Weights of a small GPT-style language model, trained from scratch on English Wikipedia: width 160.
MLP neurons of a small language model. Each row is named by its layer, matrix (gate and up: input weights) and neuron, and shows model dimensions 32-159. Each number is 500 + 40 x the weight over its row's rms, rounded and kept within 0 to 999. Numbers have three digits each. A neuron's up and down rows have the sign that makes its largest values positive.
After each neuron's rows, "fires after" lists the tokens most often just before its 100 highest values on Wikipedia text that the model never trained on; "fires on" lists the tokens most often at its 100 highest values on Wikipedia text that the model never trained on. A number after a token or word is its count.

L3.gate254:487585456474438444533479434507510541506475506564524528553441507498524518515518536505447462468539520568482522484513488415470528508438550533439515546476458469545503539523565437492507588508520485483467472472528517544505471527561563533475446521422456516504522435470434459508468445472444530479577508480537476512482534496466493489529487534468503431475507517487450502377454490532480460543506
L3.up254:387498463466450455513465534447515543508466493540501540471514541447498511559514507488454519517553505439415491541474525497507538441397580502496513499447505498507512487555452467477470501470492474580496433479536577496468477531567572493537538427479454516520511515504502482473557499490536357527550499522517475507565593470503453521397469454514486480437534470514523529470527472500507480550542
fires after: "of " 17, "with " 17, "for " 9, "that " 7, ", " 5
fires on: "the " 99

L2.gate42:506459564610426491525425522524466456547532530499442484570566457520473496501444533519590483562505512457475444472456449483493522519474522476446522510518471569486514524491493480475416552458485483424527649449493502459480499505473452440486476523525465472519479504545564519486524516532445495493432502521533529459512540515475483512536520492478534492462462514416442491495477510577526474431528
L2.up42:536454497467515555559502553505506475521490478505483444468582384467437489485443540530546541536556551510562498542563523509540515505504525467479496550506461500475484546537453487463433517528474511551469515466420496432472567484488519465460468508535545448529482470527516517467515453460514518430443522513528492525496488497459492466476500517469448510503525493422566574441466584489510531414508
fires after: "6" 12, "2" 11, "4" 11, "8" 10, "5" 9
fires on: ", " 100

L8.gate87:492517496541509501500499442539482451469513493529533513516539506482470505513504480560424501457505608512541511391545453510478499557464457532594434491547558450495508476536483495489516492500514514439450477588569533490516467547471496526464542484525512502541496457391408526587513467468487517543519507520475489533480476473410502467493501556456512480482572537546460492473556484435514418532580
L8.up87:472484520507491482546434505513460526485525443525463527407478549607490449514493574493476491506464470497478458487447579555539524497563477452477478499482458527510521491529526453460455518543472597480522493459529467471509510474532591517467502523480480547475489480555471525511513551587537411504470534555448378603499505461561562461490535489440548538491588529514482517447546501439519505421524
fires after: "|" 45, "\n" 27, "| " 12
fires on: "\n" 56, "| " 21, "3 " 4, "- " 4

L5.gate153:512486483496493511531503501519498527444511546615531450564523504496457523553580513524480514526552488542507501462521552499461524537454517574517493427440493420501479597518450492579477450508579522531432502510503460524517515600466452512514482493484409552517449497468506505471504456485430455518490386436526495513509487547459482522512545520467493505478447560453432562456555525480559455523487
L5.up153:534522448522463591515550474481476450517516522551472441440505454492537527546444495478514502440511520426521519512473467541569514446526467489506484441608525482434546546514454574551514462484539464485512540516544482504494423532482513563498549409439538497489452469468490489467585534540533541502435443520464503465499525536493470524486521576495430563552486559490491557488522480558434469517515
fires after: "\n" 43, "County " 6, "In" 5
fires on: "of " 24, "- " 18, "|---|---|---|---|" 9, "|---|---|---|---|---|" 5, "door " 5, "|---|---|---|---|---|---|" 4

L7.gate219:467511540492519508441475602508518546558486469542513530469519498431427443488568578527553426453522574552539536500497544498475539491547492543475497527480537481563560529452483451545464556483468478447548534488532499496460471484528502576472443473438530443493479482445462414506507470468501551533491423457537529519508532488489444456515480548468536495444579541561537461455542538509531456552521
L7.up219:512490562460550609511572521510518518443478496404451511557534548494482521494466585424513512496498521501539510495557508457492484490528554547486487476566454456533465481537534470553533462467471461535532512489499532503451528461527464556488528478529526542493512480515432478511484484474506471543514482496470486466554462433593433529540455434554547492479558470510510450449547525430517553512481
fires after: "198" 20, "199" 18, "200" 10, "201" 6, "- " 5, "202" 5
fires on: "8" 13, "9" 12, "7" 10, "6" 10, "5" 10, "–" 6

L11.gate60:446501468499414501510552473608560553499499527496560559540487485491471562462519485480491495477435495478521524475486479440417543513502522569499497530510464461498506508521515471531485467444463455490493529504559431573476494444551532458514375584557485545464526483436428478501464531505487511528463467428493489496472513511453481599526508453531483482519533570515493488406513516463505543510425
L11.up60:506492446532487527470559474588529504504507471507552570538564448468497487529458448485563416489455455465465562561443511457521561455472477466495543516498431516485446520557561466470495524444500516492556581523543473571549472491572475504552494494482498521447498489518469499547470531471477539509437476452500458480510507453475477522489601545526500483461511507503489538467475489561502527538525
fires after: "\n" 42, "\n\n" 14, "/ " 6, "m" 5
fires on: "- " 38, "(" 14, "/" 10, "the " 8, "=== " 5

L2.gate153:484490508536458507500424499543474484478475527491511538431585493551505466513528486505563521464564589546544510408500503481536472554492444494532476494507499515554543598451516530522495475521510523543431521467470530430448413479467479428530537427479536508468545560428520522455493587490483422525453490549465532473492509532450491406460512555509527450476498466565600522495498542501451486475449
L2.up153:523487489426490419523445486566492562557542508524449476501488441483473466479469499422461531496512526451571473506513492469531544441478491516482509487496449479450477485494508453515561535469562532554461508404504450512534515540454505502505462517535517567620547462499539457457525518502498509613537494491501457462467518570511520499478488523515523472490493534417461540466565481523494532459527
fires after: "201" 21, "200" 15, "199" 15, "198" 11, "197" 8, "202" 6
fires on: "2" 64, "1" 25, "3" 11

L11.gate196:455563447469486494448533457444475452481493584493485556557546475494550497534452472539484522488483514449519488420490504470567551536488508548481508460533464496491486466575504491539503479517506472464481549496477526512437563471538464409532466538544548561515499577519478473547516518522420527460448459482516474510478518561521480564569469532548506466551501516496481421551480474527450493584447
L11.up196:478535469438555529515507430468455531559533425527530477454417419552600424535563497465574513562459524543503561465441558546458505422501557511570472476477556473509454575517477487468601511495496535452428435483433494507510566485464527505465454476451506523469518498536515505495461482494511485531484527533455525574544511503521504539462531524521499535526523519510477553501483504498473476495488
fires after: "\n\n" 69, "\n" 7, " " 4
fires on: "==" 35, "== " 30, "| " 7, "=== " 6, "- " 5

L11.gate332:492549556513479502521507521584534450498542432596516451516519504468471456464496498475504456547422537474474483556467449462460539519526511550474482433454542430491458523443465487539603498508541520448461476503508518596530501440473497463462507568509485493529559479541503416570479531471514526467494566484538494501477540512482471515514490468471567474534455501533457477461509503482537425486480
L11.up332:531561585558494491535477504435486508503506461442489481495472503475516484500457454566462475490445529543440459491456471484532582554533521541435482464476490556492553446461446493496541485514517581489500466428532481478560494531457497424453438494543509466503485490549502486429475468488545556490519523550535532512495560500469438536429559469491616496583478496521470548461520506536496542497495
fires after: "|" 81, "|---|---|---|---|" 4
fires on: "\n" 92

L10.gate300:461513553529473563478546471539539544544469529593514580438475523526468475507511469471486480484488478529552534377546491559477571539488434490561488510500549504532523514479479521481496455552512512431453560523461413507519485524572514449504533548461549531468533492520512558505531500542567474514495479492421449542451454474543545443487466465521541450457529560504488493488492553484460501552473
L10.up300:537456415479549464484581551471514571418453444464524540448510490554465543482514501471484505491477463552542510469464495511560517552547559463481467447472505491530494538534503484510530414496532508495523527461436530526568478480520553504510482460440464512356612442483466515510519479544515505486520531522473482500510496494584431507501486554493447524534600527532501489575502565433456497447553
fires after: "\n" 37, "==" 13, ":" 4
fires on: "- " 37, "\n" 32, "\n\n" 15

L10.gate327:523507442492437487500565431512539556480474505479461503512471480546433481519509511438451589486481497484539508475492490484514505508493546524530501462482472420541498510473412509549495540526469395552470505471531506545577486513537555497499445578468459527472518483566493465527511454562489481472477451448498508559523482494510530505525417574445470455510444569503426424403459445563545478543499
L10.up327:477571527462532464521452512438414492532519483519520499565550555482609470498515517574477548450483515448501510488477496544468472503534535495411488539527506504492501511516491491470469462481507536509401471473547563488482440521541571493499453462536505512494457526479553467524487461503452517511546462488470448539431447547494540561498465553444558570508494501490497538518400487535445431449476
fires after: "\n\n" 38, "one " 12, ", " 8, ". " 4
fires on: "== " 36, "of " 12, "named " 4, "made " 4

L10.gate52:457566518579431504469522498486460582568513487487507491519515530487456435502544537530502529481471508575549594438502510484496462513443513456484481502546495459490541524544487538495481461529521545513514517513507504535473480542527573419528483545553460493522494570538500520520505483523535479471459462460569501557537510488415542498400454499519513459474477563442529460454447454469488516514449
L10.up52:487513462522531460499550550521493537498498477593541557565468490504447427492555489447539479484477523572555539448548515456523515509440517485454476525497523473483485497497518485485482468432454539560518577525521516512434513473435482397575510535513469499551470494569555447527501494477469473510421450425521492578472518556532496529530434502598448476468477517465552497464447484471453426550549
fires after: "\n\n" 63, "." 18, "\n" 7
fires on: "\n\n" 25, "= " 24, "== " 20, "=== " 20, "- " 5

L7.gate383:503519617528498527511443494497406473482500461549489458442476532505529458496498502518486521537521485552528457480515574490543539506486571549505463557490552524525491478529551470570485518486570471465460528499552462512550496484490515570516489549458520493532476425464500562508582507467511563500502414496524439439460488494539459505542478564468474471546499586518483458423526442534516500517413
L7.up383:533442492543509506470503562498502448466521488565565502493503485503524507504516432442467569503561462501557479464519475406527517472502461501515514480505513574525452505505450467483483456432483452487530519436456498512496521420523479520584543474508537464534510496522477543499448515461496529561476513444582526439523466514521556530488531551462455455482496560558574508471464510500571503575505
fires after: "\n" 36, "\n\n" 33, ". " 14, ", " 4
fires on: "In " 32, "On " 31, "According " 7

L11.gate53:466516519517465539463515507532495478529514537506555545543463590503461489434503547527438504510487490508507448464534472475454521453443551485444474426504519479475510466481465461501496546535572487576398499528482459512466472477550485539557495525484491503566431488511455495577576478500456469529473461460503553583492518500535534482521512515527554569392535598527462491505513418496521447505483
L11.up53:556443511501485449444536534487500493504467497505547551515513469490443546472473485479488457490490550529457536497509566508490422475475547424558464442512480479539472436463464510533372490449431494531516515509542421430490486502463500505548516498453447489482564587501445549534494518591516512492531524582533520462518468532522463518521486564483476470422558503520483574553559550488506536495585
fires after: "\n" 71, "- " 7, "| " 5
fires on: "| " 39, "- " 33, "Spain " 4

L2.gate298:495481522483464464540469410598571525540539557565500525532519501481460511513536473467432549485499585471446417506492507540470450485500566425520504450511509513471514521476512492526502532478468514522565561511460456541492475486548495552474497526581534501531474492520470511549493371519400569497572468439518481497514540471515484563464450480534559426479436519508488483508502567466504455502456
L2.up298:537477443505566461445486513463446448440494504524485472477474474500494453544456487483516447530567476516572468497538565526476470498541460556449450460478509483506477558508506444453481535550466561486481505460473595484521416465531541482525481512535492502464491502486555508467532537419511440591484508429485524440449433530512475451561439483461511565486537443442450407425504516498550463561545
fires after: "was " 17, "were " 11, "is " 10, "are " 8, "to " 5
fires on: "not " 42, "never " 10, "Career " 5, "gained " 5, "either " 5, "earned " 5

L2.gate322:455474536502554475524481554503500568482502503490505511534489566494446467485525527453572474464516555421529493487520451495438568481509468515494473478450458503507592547498517533534487505508569539538542451466558467509541483430495586502455564526510508548438499478549451540499495548539428519475502524428501440502487547444471513523560431434484497443515538449490503539530565513494476504436452
L2.up322:519539505505471491555490538538476467503473525495512557489490515509507347452462547473472507481460550472484522557530514441598453485537550579436485483505514511441536550484547492429536424587492492461484545548519484498445505466495512473410559458469519504489506514532459449488470475486474454536549411562501500541492439542515456574566547463544534435532499496534532453510495491421564519513445
fires after: ". " 82, "\n\n" 10, ", " 4
fires on: "He " 95, "he " 4

L11.gate76:506485498500466580481485497543586525455481481512436517541511543575451494498513521568393497461505489481417462426452433467489505518437490476552479472546520544474459453514496540510454437584464503516541519502497517497540542543526495573560524537513495475588527490502483521581479491529503510504518445516495517522453491543477484544465475611527551459429563511557507493492537521478580439513523
L11.up76:496501555539463543488488543471562531515502488522479521495481495514535467487485444540455528503456556506508475477491485460447490533509561465445502531443563489499465465482492502418513484488411523458518536421509580554467507496447475532482468543473495538515469460551458578545550408565535462507496552507467486552372547525500511414519424499517488528484536419433498578453488492516574490534559
fires after: "| " 21, ". " 18, "1" 7, "\n" 7, "2" 6, "|" 6
fires on: ". " 32, "| " 27, "Team " 8, "\n\n" 7, "\" " 5

L11.gate220:516587520535556463536479504499529493514513490475479487558431510495508513523525474610384482472504568544381469519542474512521486563522595488546481488470478477469438497500519474503525549446521494458507457537498481516476511528561483507537479461520485523559501435489477502520487491419467578456603526496535519539516566504487477501484494460570523422437565545495471515453549464441500436471517
L11.up220:486533469583500511467504527474535518474529443526451512494521459541509491455489478532496464485516488434461487488527477525557401489509538384514524476477525451446489495530576447493542489460547480522480512494455516500561539543442534555499463525479445433554500427522548553531632476455483465546492432581417462528527519479510472459485493546453472473491549539491515555512565468411553506467523
fires after: "===" 31, "==" 16, ")" 12, "\"" 8, "=" 4
fires on: "\n" 69, "\n\n" 25, "\" " 6

L10.gate161:436469525458506445487516438501606462472499487587516503533459516489434528481446517561475488510511541481499455491471533469521542494521538484433450526493499511502514551507451506541608507504455490550526552488508523511506531527452473523470429560493516473535495488425483406535537449472431508477520472515459487502514575522529435510512495495515565396511552489542419521483488522439521480512531
L10.up161:443499504523537572482499507491512573461477504480544494459469437475522510551522575504563524531461484437521512526490459540557457464554549519524512508386455525537436533418499467480465473497503510502522432471494471456479508532554417556454477479433576498476488529525480458501481495484544562450494491470504562478530476522534490528477462412517483543528542539465551553498490499531511521525500
fires after: "|" 54, "| " 4
fires on: "\n\n" 54, "t" 7, "er" 4, "6" 4, "th" 4

L2.gate92:423515485465481520475487509512536528518513437576519489552468513485545475542497533482512463522504605515507576465473492491461554478474531555482491511431526486593504496529526451492536533476559458482459485533508459530553475513522479507450529519514505535437508399543464506524466457482465554523442433503513469543457486459449525502525451487483471474417537526497561511479457467444543469577510
L2.up92:537534450531459475462516546478604579480519523460477498447504513442559478509532497491472517523469441493462548481563511426623546519442494542515503496507539529545534519475565575501510497501519472540523494473545487529477494557492485514497480461495494515515520523526499455450531521459472496522486522479510578515483427533539470479491490523564490431511441506529456466491458571539499471507513
fires after: "\n\n" 49, "\n" 36
fires on: "= " 48, "- " 37, "\n\n" 7, ": " 4

L2.gate408:525548463557404502524509491520486529552544492451563500503546477496515473471510492553467416533447524487476561423548514455512551505415532533486492442506475490517543543528473485570455479446574523467539597508473516534452484505542520511495423510483463545509474513450399475503395489558470475457535473492476396525531559535420523514418545502508544490507449559507495559452530516521488468573511
L2.up408:514563478533458545479524572476526539480512492475525462479505428468533505440485515492496405491432487508467561440547503481597569496505526545428503421516442482556538491523467481541502475509531544515542552507482469508454465527475548598503459507484474540471472552392458509486479469557498453452504505487508460523443466475503523569447495530578444551503473469508518496442482520498460504521486
fires after: "\n\n" 25, "\n" 22, "Battle " 12, "City " 5
fires on: "of " 51, "- " 24, "= " 23

L11.gate82:489503512466520511484502469542430556507480539526598470498557544530518544514497457482562491564480572494506503442432486515492492444579552444507467536530472557527480477466459423515559513492447427501490471483512538519514480484508467465523506531434541450452605515510458519565465507473547552561491547509388528526463487514515472557501413441513464455482532558539506490501523456483464483519503
L11.up82:561501486406506469461502492501564481507514519491482543523445505498493455458426516467455469450533569465512494454458473524473558529521484579513490528481469526504543510475442540531452522557520591489487484483499543465550513567541513397461531421557639497516456501549496499457517476542465577532500452491473530578455547555410524487539527530493492445541495529524502502502482443450502484548434
fires after: "|" 21, "===" 13, "'" 10, "==" 5, "." 5, "0" 4
fires on: "\n\n" 67, "\n" 12, "-" 8, "equ" 8

L10.gate5:506523525557543545538498446531453477549452521459549461441501560495521456487597440514446499534494543548465486475511540372468529536424527557482463476458528474507520527512552562553570481528525512544467487503600443484516577485539482498548458542549474496458429514486484503497540509498547513503517422538535506473484474517454484488476514510574494493405524477470455504467484455447546519537499
L10.up5:451463481487489468521602448448563541467504497510526548450537446520463615526570524536503472502442518442545502468526448503452492450425468460449510514441552492514477477514574449510435499519473468553517547478452448502558527506477503534514532517471459469477421587469473499513461490477466530506459516523522602414563512560509452457458548457537549481463435488493493511523433491515524418456485
fires after: "\n" 49, "Afr" 5
fires on: "- " 45, "| " 13, "ic" 7, ": " 6, ")" 5, "(" 4

L5.gate217:458517482530489453500472505518602572512491513497519515536514454570441438483576508516508486570505576570443512416455471439470543479490497526514465507462474496495485576484559460543516473526528502500513478497530416513506497470504481554454515574514495523526570521536483489541439532445454565481500505456474523517452435507480632518522535507594497459445590541489539427441541494524481454465493
L5.up217:520438505525490387495534514510487445477504500468498514429474450491536499475513480452462541491469511458498473530562527488498505505475531517475497500470509492513465536502481456467545486415565558490475470487467659521521502433510431497493554566511516460506474567527463479496518548496482496547575507470469489548511468503484451524510389523566449551544437525530600492509477524516527505526497
fires after: "==" 28, "===" 21, "=" 10, "bi" 5, "his " 4
fires on: "\n\n" 58, "\n" 16, "olog" 10, "of " 6, "master" 4, "appoint" 4

L11.gate391:486482569510430570584471470538466469523420495495537491495526471470546373478580518520451446517450508559548506487534513478465462455495515461508488463467522486534559482472529502466545462518409492534447521481442508513489539520500506520512507502563502524553427410460532483510558572546461475464544425601538496529472559498473514536447436481504527523580560455505472476522544474540512470532469
L11.up391:546478488480493485492448416487406503521462563518484461447516533481562510472521536487481493519542541485520533514500455473445482495526502467484481491475539506497442507515540500487536573514416588562476551474474470550512571412494463503460474486609564512497410496503435524514511497495512468505446449491514439468553557535563511453487483543562493493541541465477555453544475527470492472466495
fires after: ", " 21, ". " 14, "and " 11, "when " 5, "the " 4
fires on: "he " 53, "He " 15, "she " 8

L3.gate126:472508430469384480489542505497517495518497472511494501546527442438499483481434504493477489546510564579528526434492493470476555504476490476573527484499496492501561503592522472446430525446531519477513482503500542550485549496533475535478455560481476461564512461504428433489477504529434584507457482506484528514505484464423455450514471460538431546470502543571487431428469520542546460519481
L3.up126:476544434513455500477497547525461460523506438550495506427460506501436469553517550467551420505509519506565499502533566449521522454465524510524497516417506496558523563507477510495425534483549485529448442450513485474517507554458476487550486494485490518497495570502538430457582577465415476492451505557535556582538480535519521513483527468510417432513419454496474517519516451524570535422543
fires after: "=" 36, "\n" 20, "\n\n" 6, ")" 4
fires on: "\n\n" 74, "- " 20, "= " 6

L11.gate164:467474532511461502498512520534428496487400493533503433546558524564463504469513482517443476469532536497449526519489466501465492484510512456510494452510477494538446519467467449465478509472411520511508555498504432549506399497538510449502513498552503506479495577498516441530477564488448436471516474415478465540565498474460513556458497566584544525441524505513521511522527402529531436444498
L11.up164:540531498494538484539493470495396538515432540433437398507598535477513604476460530546507535425515634431496494476565536416466471541506494496512486471514480540517532456534518479524484530499432524525450520424520446452501483496417472483518481535566507494526409474477546490538523486524501559514496468504485492464481512576482515499470530585547502493520467522501510531516474469524539472480474
fires after: ". " 38, ", " 13, "\n\n" 5, "The " 5
fires on: "It " 45, "it " 14, ", " 11, "which " 5, "that " 4

L2.gate172:486561516488474477523519409523504513458527465540542554480458473506471531503560440505423524513509556537567492398497530503424566461483587581481507413451514494469486428527583444431448511520535476480520509485510435486531501462534507438436481475499506555518490470543418479528493445501454576490491513500491547525529553497497526512577445462503500516499558511452469519445517447491451539524517
L2.up172:532516478424507495476530482462438503397527457470563553436506506442491506522528486471420531507483508514530492503525539500507509496503551513529516439511482424472464487500519470444469519490540453587529441541458485448535521520532503406380503471513521606476486542554468524494562509493477551535508557535518486547561520486508509453569468437559471574441539433436446488507500443449548486541520
fires after: "\n" 82, "r" 4
fires on: "- " 49, "| " 33, "b" 6

L10.gate224:440487503467481555517442513552504468480476515546494503554473527433476438444550543442450467544496475508511536470505510522563468499525552498486487400490492489439431513457433478515487491544490547564496506419479552537503486548491467540474529417501501471547509549408508447573492474474497472565507527473507578536606477517473483542479458485558551411441476541525470527512546576530451444487485
L10.up224:413499503506472498518538541515549460536484493517551493514472474519477490469509561493520520445515477536590523585473518504493480510546514605505524441494524476537474472519491480421502492558472522480501500501474524529518485497403495463530419525576502397512451520494540523480537478517510394537481475506463563481504474450493528470505482498534584492509448451445500489464485493500455500499426
fires after: "is " 21, "was " 15, "are " 12, "were " 12
fires on: "also " 19, "not " 19, "are " 7, "ely " 6, "ally " 5, "very " 4

L11.gate114:511491482525501497472521488501440524478471546500548441523549531492476503423510559515489502403518543517480554543482529482462438564541513482459499504571549534525457558482538454558463482501423525487461539490468447514508439470498424465539512509571472424511526526455443471581463493553511554441464406453533474455483552537460530506470491508573539499518522462536486473558487505588491441489441
L11.up114:473485477413530496458533569450415446539479494535510470527465522501521515529494530499503562448509513487524562516484528436455456434559515453417551525540493537497499519444595485507512488567467569534494518474431430488502441439492444532519534482604528474521531554608505478479547502468497514512409455448504458477502511502469494438506503506544504551522498447512532521573447469552518478453521
fires after: ". " 21, ", " 14, "that " 7, "When " 5, "as " 5, "when " 4
fires on: "he " 34, "she " 17, "He " 15, "who " 8, "It " 7, "it " 6

L11.gate207:439540485485468451525421492512488484486480530486538513556434582490479540499504512510489440470547538566490527458450498449441426583519539508455512555485502582539466511469506565485549510518558431545490461576485450525539564530449464565469482521528483519518438454484487586616533474494503548501556417504526562481492490484551544487512486496522507522483430447567520522464482503452479469529521
L11.up207:486512448438571530502490549552582579440528606587567435482512522519497513512447514528548504471558479462501494511454523470427526451482425425514492497463515507467494498459503501461558467500487563526539449490436569453535463503503475562493506586407512465517417470515518534537535551476540520467488493473457514445448469500547436496566545554513525505539503439452561544538467477537498504514477
fires after: "| " 23, "|" 19, "==" 7, "s" 6
fires on: "\n" 27, ") " 11, "Team " 8, "\n\n" 5

L10.gate174:439529532578443546497567447499471526535492494511500481510454570461435500508610588506550484469449520467458548507514498472453527461372433541476478527526472467512504524543451508518518486524500497512495473501601458512490493479545477547527508479503441543452451559561500503621430477493534487472481499503491498415530528554525508478459496475529504473439470576528547544473531481487483457480506
L10.up174:483500489531521517461544539477580602553540543513493429532542544471490504561479537481504531405486520474515455541544429506470442515538517547438472486486520503434509528557504485444502504495410531466458504578504501500490477499442437519515461430501460511512487565523444544471502466449519503499515517548494527506454519509534521475407430508488511499546423440514538534452474513441499505484551
fires after: "\n" 30, "Silver " 8, "." 7, "mir" 7, " " 7, "lost " 5
fires on: "| " 36, "- " 27, ": " 12, "): " 7, "al " 7, "to " 5

L3.gate395:431462501572469536494546526484551507521470562492494470496491394491465520478467448433459450536483538488487475495468510471448551502501513490578464550446514542505507554509512498502491478539492495499566491452521473524485515582515445459466532597449528493504439543442499554584448501492506552482484488487540476535449489548449497577429450444481495442476539557480460551454480457597559578490494
L3.up395:527537526489516516473470575505442438505515496499448499547572507485472446434496456509512565536525470481510492423503447553510572557454536448538523537444501478475475485454481527516555578573473539513449501496518459536517435484468505445435440481498566508501464551461453469496500502447559449546559538493463456512487485487529601541505474464562531446459508505517484548466413570528516509417493
fires after: "5" 14, "4" 11, "2" 10, "6" 10, "7" 9, "8" 6
fires on: "–" 69, "re" 13, "life" 4

L3.gate281:450497529508473517547407534522477486525479463487576413544456510418492372488548522513496479453508487584494487486472566507512575462514526501491511540512494524501537595488549558539484482508507508525542481503531526510496477518502494468455443456452432485595484471466470469504464529554492561497489462461564480465543534535474475495485505513538459456456530523546486463468485478585543497537444
L3.up281:522499456511591464476480518568417511544557517533461561525467541537526440488449510493472435536516505443503502550477505498479490484485478559558498504530509468451522533413579487473548525496507490571492520524512536499591447469512561475450454528518539493464437575462444463503428470454453452569541400482584518442495492531440525559502540497499519502500487442524478486485533547450460536439525
fires after: ". " 74
fires on: "He " 80, "ip" 5, "it" 4, "he " 4

L2.gate412:412496496493480506515474425449487569577534499493487449433485526488493536484546542458505455459494548552573585420435464436433569480464572534562467504422529522495545518494475515548489541421541452538471493509535452535513554498498512519508499574471542500471472465475516472534428435502542437532575512488511501511473519480438537503527490524497461489495473486546530462464477564454508461508436
L2.up412:493461506455489488442552505470499557555500492493467478444469554480574485485503489504533495521532548579582545504565468448537495480528480518541501491445458497475546498499463545524484533482521458525473500550468519550543512495560490522541515489473515559429488505495526547506469459534585480548528484508492479445475534476554501565515447531496470527480498476514585409398445586461531564377419
fires after: "the " 31, "U" 19, "\n" 18, "House " 5, "| " 4
fires on: "United " 38, "- " 20, "." 19, "second " 7, "under" 7, "of " 6

L7.gate55:431491550496490504512513454515513486575522513606482540435470498502435523521505490551499452497476542548547469493448570445485472530422511575463461524514545502464512492510477524500476503523501548492535544524607525472512519477492494559506529531483532504572472445465455494573507484491523585480501404537463517518492509489551545484470470570562506497430580485480512419440452521451458520557508
L7.up55:498503517474483419504512545508504485497452501508568542487473507478562587455502477516471497479521425497540534500551518404398547451509520472578498516515486446517526477483542463463463458481498523592496570562479511471543462522581530521472495544407486469479471581512491547528446552397533444510513481486435506413566503519520510424558489539453482495512513521530567470530527514457502502498483
fires after: "\n" 59
fires on: "- " 50, "| " 8, "not " 5

L11.gate312:435520512501553465550532504532525476524469524469434442509503448505535480449548569486528409546437526498514534545461482453468524599539560546481427485523568466478492543488539515508488482486457509515512529504460537561474508474523537456425450504500518420456538525559527422525544490461536514473466500526546534455548484506485521520490489502523529479545478494461399437467492516528513477557456
L11.up312:518546412556478479482486525573523548464460495538504460429491449500443534556526474535463464493419528535535497491458509498476484510588492478502470525433501481498539478461519488580538438462478489557465459506431491547646384547512478590465463438409452551508460549483482491525528505536520497441528464505462510524486513482462513445452479548564516557485499503488510500532544523538522464564549
fires after: "|" 40, "was " 5, "|---|---|---|---|" 5
fires on: "\n" 52, "\"" 14, "was " 8, "|" 5, "as " 4

L11.gate154:463481521516445472539550514516528500459378522480455454594480447449436510509516519540455492502516539454525543483495417515485527540470458505492480497458542504465606513488581517527516479570455554532487542436510459513491457501475473478465507503492508569504470495545511488518493549527498491444466478469505436662536544531448542575418555530530530501486530542557518514492524465529496480556479
L11.up154:495484525469479515561447459507424531493454528515460530551545469442496448440516470552430447552482566476501520550443460474460562505512511457482494512530493477472434534419542503503449506544508527590470585534504518478507577518472474457528480542537545489542444469497510449512494463484491524434530461505541526499452554483506463476475528449547511573507512472528461567525554526466462501509485
fires after: ", " 38, ". " 17, "The " 9
fires on: "which " 32, "he " 19, "It " 11, "it " 8

L7.gate125:493477485517511506516518513549458547537471450496610515563489508451468502506541578478511525425520572543531542509445512470436502552537533523505481479448508515576516565505480525571548567464523479503465534501468446492479511475515431469449531490545490477519438507474523501536551545538505523508504490468578466500435479457507562474489422479482522494485461434538490431510501449473588448483440
L7.up125:506511447492557523513469502489522535522535499469502426476437571470492445464488535375497501479517534535437470511494451441477597475490514539429536467500445516502479497482524538552497443479467496497527507444495459473531431558515496431589524520497438454566478460453518432510507567522506470432536506536541523463501434487511477482454472484496588535447499479497475506441485486531529619490496
fires after: "201" 13, "200" 12, "202" 7, "198" 6, "197" 6, "192" 6
fires on: "2 " 16, "8 " 11, "6 " 9, "7 " 8, "9 " 7

L7.gate155:499475616533470568553470534498475509519488525514508446572482507522487516535514487519444551494488544498478424452473494508502508484446520549465421475505560503519426474536501509495422479448566492413506543455551486508601578476513559542498541546495493464477539477561434497484487463460508517504439394511506491447491558508538444545524497520482500450459517492560432475467540473520461460484442
L7.up155:455480500518475469476514421446501537482535552489477526488500517506428422526542554493455517465496493477438529547510554485483524468505460588535506501510446529511515485468460520501500433484490576543560479465528487467518528462614528486443473462482523555509533515436469578479480500455569529468466533533522395456532486552524500489473438599502504519468542487555428417523457496469588484447478
fires after: ". " 48, "\n" 18, "\n\n" 14, "| " 8
fires on: "With " 14, "For " 14, "After " 11, "N" 10, "In " 6